config = dict(
    n_layer=8,
    d_model=256,
    n_head=6,
    n_kv_head=1,
    head_dim=32,
    d_mlp=704,
    vocab_size=2048,
    activation='swiglu',
    norm='rmsnorm',
    norm_place='pre',
    norm_eps=1e-05,
    positions='rope',
    rope_base=10000.0,
    rope_fraction=1.0,
    qk_norm=False,
    attn_scale=0.177,
    bias='qkv',
    tie_embeddings=False,
    parallel_block=False,
    init='normal',
    init_std_qkv=0.0384,
    init_std_o=0.0,
    init_std_up=0.0384,
    init_std_down=0.0,
    optimizer='muon',
    lr=0.00863,
    lr_mult_o=3.0,
    lr_mult_down=0.7,
    beta1=0.95,
    lr_head=0.00612,
    grad_clip=1.0,
    warmup_steps=200,
    schedule='wsd',
    decay_fraction=0.853,
    decay_shape='linear',
    final_lr_fraction=0.0,
    batch_tokens=32768,
    seq_len=256,
    doc_mask=True,
    z_loss=0.0001,
    train_tokens=380400000,
    steps=11609,
    dataset='wikipedia_en',
)
MLP neurons of a small language model. Each row is named by its layer, matrix (gate and up: input weights) and neuron, and shows model dimensions 0-127. Each number is 500 + 25 x the weight over its row's rms, rounded and kept within 0 to 999. Numbers have three digits each. A neuron's up and down rows have the sign that makes its largest values positive.
A block is one neuron, or neurons of one layer that tend to fire together. Before each block is what it responds to, as a language model described it from the Wikipedia text at the highest values.

Description: Year-completing token pieces
L3.gate6:470477518454494515490497486518485522520467502467505494479457531518515535522497511504516508474493537504472527487519518527551515502499505532492524512502483498474490511502495495513485560475492485524528488491465480480530542487508490468508495510502542514482491546508500471491470469487522489485507504529476435507468539528497517485510505497487542494489521517501529506482537517460458466523528
L3.up6:542490530497483493480496510487492492513532479498493522485445496501522485526514486519474472506503549500517512486510536513529506483503477454560499522494461521494534482481478518479494518529446491507514499538480521511537488514517499509484551475505535494490510460504512532483496509507475488542496496499499469506515530507503543487506508511480524444489487478538485513531549534497529518494549
L3.gate91:472515529502501481487468533496530519539476512516552543495503481492532486490525501490525470530535497532516495477484529529473501475491524518519516512477532504502411427513472538508492489547508467475522477490529416520516550513474476505514519493540479522504526490541496501519517515482525493519510504483485512515523483486492528476472481512503489522516520551482502463502531499564486514540524
L3.up91:481441536522573482502545518542517481520503461485494486530495495499480490503538507477488494538459478495520484534506519512498480488509460486553573534527545529492503488504518509521459488530521539506478531506539457485511514543501474528470515529504491524517496499470530460502509505494475483525488503484515519491484512506484504461513502540482535525478526513514493499491549503529507520477555
L3.gate189:460512512511482494489487501507506541497541468506482491513544523502487502459535548470485472520489539531485490532513510587513508512444490528489487514506527527551490508511482506499476500558516484449512506471442473507479479499460495464471495549516503540516486484506487497504451479481468508537475479527505490477521453464492520505478501494499501528476506490509503487475542516513520502513485
L3.up189:496518482511528491483459513510476501467514526551556522470477491494523495485517500456523506511458480500498494451508478482511482550511483483472519480528493547491512504431495480508540519492471477500540518499482520526494528495441513513490513485496510514487504521490539484490473480512537502494500507521497518502458492511483538490494499504491502539510513455503551469503502505519442464505498
L3.gate329:507489500478512470496481501522504482537520503505509495490478505550491466469506486467500486544481471484509521505486530501481492474495490523506510491518537494496445495504492481489470535489462487489490521539506486542524536508497509518488531500452491524514461459525480495519541500511499557510459459481496515471482524547508518549507510536499546530484549526516503508535534487532474513504496
L3.up329:444478494493552473486476506498533519489496464500508511500489498501488500476483527498564512480488528519501497511526458482499514525501542513487480497471543492492492473461529500465481519503474503521495488480467513478517477530501511502460510510529510496512506490534509528482514555473485534496460537503430510472452457522515459519495499513535517479515519471499522495517507522493510483458533
L3.gate370:464485487506506512519483474492525511469513476523519508466478542483508471501504476510519482507514475499490528469516529533489523501510509496505515524511522472546469481502505480499447516510499501478481541487467481492467499517473506485490514540482527553526491484507485493465499504470505500499489513498524469466450513516485518492509553497488485516493482506488521500504519468520510516507528
L3.up370:499490466484522499479503476473523460488525504501523511468509476539498505502518494516517511490463457513525516459479542449493521497515517517513519526506535500519520494488476485493478500498504502490505515514532480486483535495492466520469517537472492502541478465504471463491509522503479522526456494453514460458481500468436527512494544521475472510516491502469485511486481487500498508551526
L3.gate553:503534495504522468491493518513470512495499454511491492526492495495512484477502493442503488468499492491512486503418503551490485515508488510507522465505547465485489507528508506514517504521467510500525507498508511504484463496472521527486469494519494504501427457470471523477479499482525544490512523501505482486440486505511511490533505540450530522476539514495485517518486536457537493476494
L3.up553:501533467505514451481530487490510519543476469514510472507486472470536492488450523498514472494521509478487526535516481494537525502453579513488492487470494478499526480497525507477487528503490498484524498458516470503543517480492524488473504501470498484516503495564485538488450515517513490522503490487516504511552469438482538514474504507495488495501508511487523442534518487554450497484521
L3.gate573:482487522516531474491511541501506516533524476526520521471518551512489472464514532462514509479449438515500480511493454470477499492502477540458502473525471492498504520498508505503517465477532503457543481469511500527524532542484451553534493517510509542549497525498523493532499476491480491458478498517515504520520526535469491489479517487534539491484518508548513531487545481504499483523539
L3.up573:457487497497497523485498473505479460536453465496487540525499508528498487464565473511532495498484477515508521499502504503489527529501458517473544500507473496463483478458497505485490574452551516487529480488511481539503493484469560505528489516561556510555515518507505524498475502478540496502486529474518491486528479557459512538480500507519499481490520517508489493498537527525498456479523
L3.gate694:510512546508477475516468530508485473494493482523468544505523512505515481520521478509515510526509543471495537497505513483510463490509478476486472553526499467480492528524508464486476516509484538492541520474538507487567500514503531489475525522481474484475503497503464507491455507484534499509503493477493518462510468526492527504474497528446522525523511480530506469473515454536478441537501
L3.up694:506493496518555511469502536510498502471498518451532501512494471512532508497463550509440520486453487475503526537537499480474471507515533495477544453467482485467447536505498465449517497478488510450479463521490529522538529528521513475478495507532487501536513545542489557526501495526495492532464505527449509491496484465466546502526516486502499508514499516476472494533499491448494459511470

Description: Verb-completing word pieces
L3.gate122:504494536484482518493488473496502550503545456529520529515496518531525514517531535474550497473487474538532520454471496528535502532489494502517492447487472509512495486477505531538509511497497458509532493514505465520531505478530478472506495488505496519491521490469499510527510556519542532516541481497547499476509489530496556547495478508468499496488479502532521494496485498490480518567489
L3.up122:533430520521506493488486452483497532503465541497532492494491469519479488521486500528480450512507544538523496536505480486524499486426525526503481487490483492522471503513462501482529513494482530470514517514505515510490523487474551484470458465499486519520519473514516520533510486525520476486505535508488479488488505474538518514460499504510525496560503509505492467555479510444510499491510
L3.gate148:504465519504547494513478477469474531490483509544548486510488498454509529536505515539496460508493499522498518459428470519519513521491516527502493520489493492509461523448425492482451487538446468510514496458518495456492485534476488480486493511539532464508527487528543502472494509474472520482530474487488472491461497501510541495502550562509484515497508514574508524506489496461529516508499
L3.up148:483470507496491523507484484463522505519491457572527469514490539475495479509428497507449505447493465513548503458515510512527506585507523505492498509466462477482501512506467501499517506503533491501513503527504448501497445529491492483485529485567515502498526493506509488543473487458457482534502479477507505551486486509527530469476500492481426468512493527513567489490497489435487528526506
L3.gate190:512481443472491476474503498496515535502518478466495487529500467510490533512483504507497485505483518507494493477518470526556506505479502527511506488533491504516531493496512554538513510516538492431492516484463529445520493470537475476486491525462532496489526509486469523472493536487528510517527500531470480498491465521529467540492518515457479498548481466475500554501497488478531512491489
L3.up190:497500531494535496503512513529542520519508523520536539515481462504444504542502483471501458504537501518526503495515482522501474495459503494552483519483521451552538496470491479516508520526540494555489495478497513494561489529486484526511534459483520508526512534483484524464518489495559503487524529550528547533552523476497519488487462477477504481519488534508499474513463489449486455478489
L3.gate287:496474474465490470486493473468530482499510496501525484503497495517488479506541531502477480517483533513508522495492487494519488523477509557516479524485476474530496496509515484464516519477496479495495451480504521490508512492500480493484514496492476476509533512536518499525522488538554499468528517479548494488521462492525506479475477533483504498569490515491489496499498498486495481544531
L3.up287:518536484522485498469543506490544526515468507497521509546506508505502514526556519523511478494491506464490535480530454489500477511490495562483540517493512469532477498526536473529514501507539458500513473476462521550513493489537463495469493495483494450516504515439458507493494543476493548571493541511505510478518503515479479477487469514485475497538513503496480492519472452490506498525482
L3.gate304:518439470458536513450516504518538488451527471512524498517486498484506464490488479484467509492538493525496519526442507512523520540491536486522497481484464514553511486473523486485526489538523518518494512489517511523525524482487494516484464494457494473524469507517518494516601501478518453476551519495508500535532514493554498491519496475483460496481530504470494529476546507453486571489507
L3.up304:538484511490535469459502489491493505515526502483513469537505485505519496509505525486512473516504480500518502514471493481504454551480515455485494461463462458539442504513512533485507537522457511500516516514500536457495479483502522520528480507459571461493515504486489451477508537482496462520531519516506483523499550487507489525523503476470512501537498537489462526461508465463488487501520
L3.gate468:513471492535505492494509473518554503490519486511534524496475490530488481542499502485529522492490542521442543495524502518504472514461508549525484484485501519526450501437492491526500495485522471474520521487445518481492521514531467476430532494511552489503547496442459505491541529527541499497521526484494473455504509522525465510499539479458457530486487531477496494522500535451527472507513
L3.up468:522501495497537492485510479466493496531516499499514518476509515502532494470569510555495482490490507526457494492509470496478512498486488550507442505540451494490490520509480507510518510430474493525559446494531502489524503473543480490512485540517529485491519469530485510510491529488489556496537535526503493489493501452499503510526488479489478488520472454471523522549519488457507486569525
L3.gate508:479537489506475482538524484449531527495531521501497510527457526475489487524470493467492542540483531487488486456511494480490499520486483532457471499520491531490453461451501524492475503522480501499503522515493522517507531509516471457482492521532510514531445508485548510536489562499466448494505531489494529449525486531474491491473516503495544522467512516524446517542539476509485508524505
L3.up508:488559450462452514479535476508495496466473472507526485488507488528507455547515465470474440515481504498465555480512484493493479496504487535476535478531461496495479485531513493532536518484482504517497523502534541515492487505509473506443541478500513482551501513510484507450551504511505475518538475476514511503525498501489478500491481511516477539552498525505500521528473534486456503528545
L3.gate627:542495512499516527496498498509526535518499494500506523496497483504475497528525520479475522481504488497555474516493522454547510472500514495538478492451537483476515516473489496500496507527492454486512480470515483497510558530506541494459557558501481484486497462432496514482546506474474438520502526506515523465489525492511481517502475496445502525497536432492488469511499479486526499481519
L3.up627:502525457490484508478524535466519471498501478439526556555486478519448543532508478468468522503527525491515484481504511474489441456493555531471490553476539484482528560474483469489513529504456479495499483528492497528497491512475504492470493508506477506517502477454495524458516506509525474495518503517518514538471489491532520502502490552497509508459515495466511512514488480459489473506459

Description: Word-ending pieces and year digits
L3.gate16:522541533503497480482497532449519514497469536500470526521501505489511455503519572494481503475482463525541488510502480486491473496491521495489471494490469504424502526489495502490469467496492563495516530499541527467565510499494522506472494535421464495455461506503475457495523519505495518519535473421507521507476528520518443497505487469514501522487518480482536479464486473527512471495504
L3.up16:516495464549483471481497494467467540445535511522492536515454458565508487498490533508485472515503472504515504463514477463459502467472516469509503490474443447499476506467552523484484504507520497500499539477501513453529505495539505505493522477486458500482524490507470503496524525472528525517500515472477490526514503545520462491482491487476503520511464533491507477472536516516482487520524
L3.gate78:527498471509509533442484473488530518539473478556479499495460497494444468454504485468479518488512463499520484519449495504546513500507485459527473523469486492500495492491483504485510538521513541465483533464492509468512538490479463493490484484490496520516502496551522522531462504466511509524451516502504498518497481483507479498487493453513500482541539487479531451515542465473452502552521
L3.up78:519511495526483524513498488456503520497483496490541486497508524543498492477533497508490486532514506529472532489532462531520498475464531415500474511524505489541494501534446475480449482555518547486451479510478512549488516477471482496528466484465512531514484504535512521554464498496479496501508568498507464457464487489467496475469498521506517475525483503470482504478525473519487467499498
L3.gate199:575536531491512485464488506457496498530514490499499488501480527513511449542498538494556471494492453467517456468521523508459511505543524445493481501442484494462508483503451512472487496550495483473478527472532518452482527507513524514471517521494494510501481490514520474512490474488557496489489519443494477481499523477494528517486511479475492499509451512477498490532504475508530518511548
L3.up199:489501482508461482493513562526516488489500517521497488487513511496517499494508526470501515476520469472527522512494543482489533515514497472469487493437515503459443536518442518442519522478534500484461539472480489494484516481488538509479551480537511519520467443519520516501493470513551505477505472503514476487502494509529512530483468530470539467481469455482487492537501551477505503483511
L3.gate209:522503494517495497506518507492545537512492463499491492502501456463510509490553457497498472471468495462467463471447515508490527504512553522554499506493457519509485493515505496505428488484489499513512464478528489512484510541548484540519500510475493494516528475518501521461439442495477502506456528489506488488483470507480481497470492502472487463489479498470526492483546520545514458496501
L3.up209:500456481497487493482510578504459507526529544531490549521512512487528489504496487519525485473478504507490491484499534531492501488493471439521470469516494499490479511496476492491517514472533503513508504488514455525483436464467482494466518534546495466521539505546496493498517458510488469481503495501503498518492492491482527500440491491500498523497486499493497488464536479524528461474502
L3.gate275:521527516500531469479550489511512521489495498501531522495513490527471506482540491475492515510462466480496496495514541491474490487468499467518422527445506540498537503500499507480490504508512491501523469475471514491487510486520537466522460516519515479484483476521521532513448535500497494541500544461524517532490495505508503523501500556445503471478486505496518480532570532499529451526502
L3.up275:546492501497496488476480539471510545491464509540493501498479509507496483528498504516507506477553516513495449492512491544505498496542507472516453517469495486479502496464472495495496472487538486540521468501531555454536508534485491450471456456490506507531510499482494521535538512468515519524512512492494506494528495492498521491518504559448488510500527518487484485477489489447512510499506
L3.gate320:521456492529495500488498502519519516478502498470487503499498467562498497463532454482513550527565483515502508514489491495490534496444492499480513495480487501518484508471528471521493476509494474529522532495542427462517493475482484470476510502485517518482519473544517471538477543515504519466515462490505520534507505516529470516515512510533545526491505547494473507467503515511433545491469
L3.up320:493483511476529493457492539520502496487534509519467479496466538505474517472540459500509491495489500482541477521528493456493452529494514540507500518496553454515529512512508558509557491470508508472469492501484492489475465489510527516490503504528499517487497480440485492517513479469535513478485469483525520498513459481494485485531496517513483537477509504457485520520490494507513498516544
L3.gate413:479514507478557501439493479486485536504528517490482507499507471495497479479526485474511497507522485522497461467468507529463487552463521445554531482457498521496466490500527522522535492512433497519497522449545499506483513482503479492503484448528482435547473501478511496541506501453540517513524478469528488534493511520502505471531491498507506497474469495541478521475543465500470502477471
L3.up413:541460506525523513524514519449511510505516528527492477490496532491494552536502534492524487479499528501507457484501506467473517498449540525484485481446499504475498504503491529482499480518517510491507507482518505502504521556497540469485531567467499480493483539495504497478489503522491494539511475509533457495504476492449531516513525510507528474454510531454504546466470505562517512486501
L3.gate513:492499456514486493489484485525506489507490490503491532555470523508451529501501489485507476474486466491520486456537494527461481488448535516514523506558508519527482472485486476476464512515485585483475497484504535478538498473508496545499484519501528530481473476469506469503467551454484521506533541516509513482506458458493500506489454455480506466547479485456487479493507480499489504476501
L3.up513:494508514500486499460514509521500536477497502489492525500515474495484531532483503448518509510495506481539494476498498523525505498478490466467507468506542497499460489534480538493524520528491505454529495497508513497542497458489474552547459525500506542487511492487494532540502496473525542533521488502497509536487460476477463470495467505522454504474486472485488495502543497483490508501501

Description: Verb inflection endings
L4.gate364:480493503505524502488446519504520513513481487476498494503508490523532474494498487543508530535540527520500471514505506549485457461509520512471524469465490495443460477534527502502509470469513551483476520497472516501524470547568470515480535539514443520495482499533472551482474537517488470502493486506528499484498474501473533469478475456499515517509501511511482510532456469541481467468502
L4.up364:486536506488498513519510494508502553486469491470476511539489494488506495508504467494466502535469453498495528480521521557509501446487523513539499463458509502452484532505535525498500513488456493472475472471491523512494494510557497541499510499476480486485533477513501525524490515479522463488537510459475450482503554495523494529478476467513530526516441513492499455508514514490455511498520
L4.gate495:491504471498521495480498510501492536468522502525517512457516523527500520519479475516468478483451490498514485506498460551476511497502495501495458512524506461540512501489514474503506476510515485514508524507526525495499543472496533500532523531524533511518529464497505514520507486466501491491526508502513520528527522492509490532512470517493491495512485527447460473489481457507467514525473
L4.up495:514503497508517522491493537515503479496555444515533489505507514523523518502512514474469496519496519512501503522472466538535516504477510540497504506499519498507464547496533509487507444545491515513492519477533499474542505487504526504519545502493519524507498484533458519495556493495478494511531470529505491495513471525452513498453482501519525461515509498511521496506511474516512471487498
L4.gate531:506540527512478505471496511505482508520493483482503459474502474501481468500520477527475480507486520453530469456467506547506471494478457498526508513491473499545471479523521516493498486467496530503514548466504503473482487511496517510494518464514478482515505445492528478505517527503525493465518525499517465533502497474511476451500499489521500473505473474489492464441509480506503546504540
L4.up531:526461506514509521488511525544487513501483476479499546489484503544479505489483517491498493506508553492508481526520471512513510512440458465514459503524503511507512521508489484467501486510464500461483493462485532543473481489467489498512515493524511541548504485536558456499497502458488515517520513532539503531508499485504505536511514539471439509528512520517506471482506497502470524490514
L4.gate651:493536498510503489475486500521513498467524505467503518510504504556521543495504497499491473517521516525489482511509472523480469515501474511491492474521500467463478457491494462468568428526455517524484488480474520532563482538557501520533532532458482460483491489505504475504489548523539497516496494478503490493504507515518493456510505480484540473517515479493529497448485503519539523509553
L4.up651:460514532490538467441482491528535477463501521498505494516501499509515547491492489476492481510504535507499484474510514506463471479498495511491456491486527481473463489501477520489517456536500539514518475463443454535538510556493502511497522494520498468494485513518515502470474502508531473511517530503528472526497515518548469483495517444470507487510523507476519516523463459509478500492575

Description: Date completion tokens
L5.gate68:481479528524501502513485471481497502498496494489502495511498500500538492452514485497486502516442476543498490481492565491513494481509515468511504495513508498505497508492542527521509527506514495528517547497477474507526502528479456515509544470517510541515511525483505534532472532448564526508528468468485493541506475484507527481459498526513457561481514519478497494519524511514468454517491
L5.up68:450507506536513504484462498507502477531514468498489515513519454497512530484488472514474521464454506523508444488449550516517524509500507498510501509464526464481527553511530481470550515530483527525573522522517506500519481497492472504503537540518508480501528511498499487540522546513469484499507509453455516484497480518516501497459509494481482502485520531542508478440492508534496500534495
L5.gate545:466490471568544514477497499486502506541521481563499510542531475509546506502484516517510524514493471523501478483486476527572504473524461489511533479503496512525486516475535505496536566492454531500450516483490497474503515477517509500508464465543487500507513491506467492494498492487510472538514517507524553504532463512502522457459452478487517495450549531545524466540534490527531477514521
L5.up545:493499495541498469478535497508483489469514487514516476467523464482521517520493493477511523536518490513473504489505492496532509462527502523504534484520466509494514462507451518491489537511478460514503511454555524519500481533473537491511545503520498512510502495476480540450474524486491517534517547473499484501558439490525514481490507483493485534500526492484491479511500520538482516472546

Description: Motion/transfer verb endings
L5.gate65:523465477504522483485458480493512508516527477452532469540529530515505492496483486493553432521531513479557502459464493524467504524510527479469497488486479562535478515492477482451478491496506498556527481483552528533524527488484477490511487489530455479555508507497497497503523501491530467504502498474489521511506504508542518547465478474490497518492456524493509517545501555498528518497524
L5.up65:489533509537482510490476528482498508504524499484489492506492559510494514601499483507492476464504519532465519530495526542544483539491483466511427499535518502544467538513468496503520482473489442518490482486528482501470531505498507447499494476516516501489498498490486540502486537529507479499529509453538470486521503509545516486509497500501465532503506513497441532508541497479530510469446
L5.gate634:498458537509520503504492480469542516476511433477532545483513502513513499540489499490485470475505508548527474482520476502469512515490517513481521510472540501503482533478479506579494488473497501541508460493504508493502534530498544474474461463518512546534495546511502527525511479485509481475540446483528508515515532516492484534493510446467520468501468529467499531510521505474534470475502
L5.up634:543486467470525462496508490475530502464520494473511498511524514495541465512540498545496497510471531503536497484506465493500514489491500485538520502528525497518457492487462558465492477508492469501523465463522501454526465505560544494507491492502473486501527414513501520503481491501506512520458540507487453520507498461522467554496456484546482524474505477496494483506491567467503552505499

Description: Split transitive verb endings
L4.gate232:543522519516529457495524477472536461529505511515476530531493486487454524480470483531474499535500517500520494492463514482502454502527436507493487471505505511560504540519485504471493521490494500507516504496514497478475467529488490514481531498504455513485504514483520462497473539458537461492477478482496521518504483449505490509498445470466474467488506545497525499446466473512496469487496
L4.up232:501528487529508472521519502512511519495466517473521529453490465485489531453501489511475505514490521511522487497458478466551505484473496490518508508475484462520487508484495501554492490518536494498486481559449495478455510513469458497495519483507467530485436465529486488490433524473489457533536499503495513487487472484507486515484477472484436465481494487505500494495513508498496470498476
L4.gate481:537500489500513530506499529506518470501482469500500489489509477526500552501532505507505483525488526557524524499457494478498495487539500505468491514484497528524441516499497510469534508498490429522512513507487528509515493463489436480476504496449527516489497523517485481554489545475552472454562477514535508466508508514501474505526470502465469493508498476502522502488490488485523476529504
L4.up481:538520481520494516492488510491509515496522545492522503505518484506518492492479494509519501494495543528472468528494472501500492491529494505476540490459484498518452497554528513479517475530502474535466552514465517484506473496488471524477507471474529470484507520506509539531455504473498450491499538556520511463532509522535449480530535497502476461493513478498527495522496502495526463528518
L4.gate659:533527507528513453489469502476513509485522510477509493517491505487490515517490522513475509481527529489512483466529476515518520471505497514521524518440499500494487529529499532477530494496544470508519511483483463495490477554491470511486488486444530473497482496448509522486513549493538528493527510536557494450498512495536478496557460471453455442531522519487501451568520505488572480535477
L4.up659:533526480490464465474481524487516484494516514490483492493510482514466520471492453481479464480465504473484483447496513512494481520529539531511460519496495516566514505530484508480500543515541524520491492487481522516479486491496502523487488459470512487513464521442505494495508496473504500521529479533545515512499468509551495483475487498485514498551533507517515505477502445494532466515567
L4.gate697:533512471511513494451496526503528486522505496470524517493507517467481546501526505491488506530534526501528491547547485513468494536526482533459484466476498496502494502491505517471483504498521487515500506465435508481522513486523471480485588526487501491499481499532458501509479489484476528522553516500505522487490503525516478504550462490507463478494542458522469495493492454498512503493517
L4.up697:515563476518498477481497470508507468475512516467488522482478519492461507513534506453497495495533485531533491539521524494477512463499481519494534478513492515546548518552491509503503501494530508460496515485535486493516535517516469513497521501502484500510458522506504495519485525485523520489495539525501525515523537436481509494539488494513493486477556472531484506472505479468496538503517

Description: Openings of quotations and sentences
L5.gate139:506523474519531484476525512538507488506513470495495486490497519492477515492477485535470479481501462480517474500514517541506496517492484527518493499470506517493465468484497508518466487510490444468516478441512521512498493473535519451518522490499515508514545505483527460499509479465530493444491494502548445538487484478517495557457490510482519494472534496516476511504521527506519526515462
L5.up139:480426526507491485519534490519492512508566518518493523487489469549459520480516491487482487461538472509484510539514474517524496489517502515511493534462498541537509511536562522497450478482517470453498504460491545497501457546528526521525517454482545504536488504499524487470453483499511520507533492491537460490470498503494488537511533529439498489525490534495487460517486524482500524517469
L5.gate300:518473515518505459511492465538471497509523454462508514481474525461490472538526443507525496438498506516515500539491503502566487508534519473506489464494500534533504485505540465462488479490466544500520496495494539488487469488500484509490468539523525523482520471500486452512464500505509486517536510525512450492494466471464481522512482450506524494493492503526479505477516500485485496536507
L5.up300:484487530525492534499506462528518535509504484529492537479526505495528482501469529520523474490470479513485474514480520470494451521492459524466487497534486533472463530479482507464504514507508482493508505504509529459538469495513467539477503525474470518565525487466480466503509520461462505531515530508510471504494495513504450466518508495478511501512497470478464512483552485491463511512547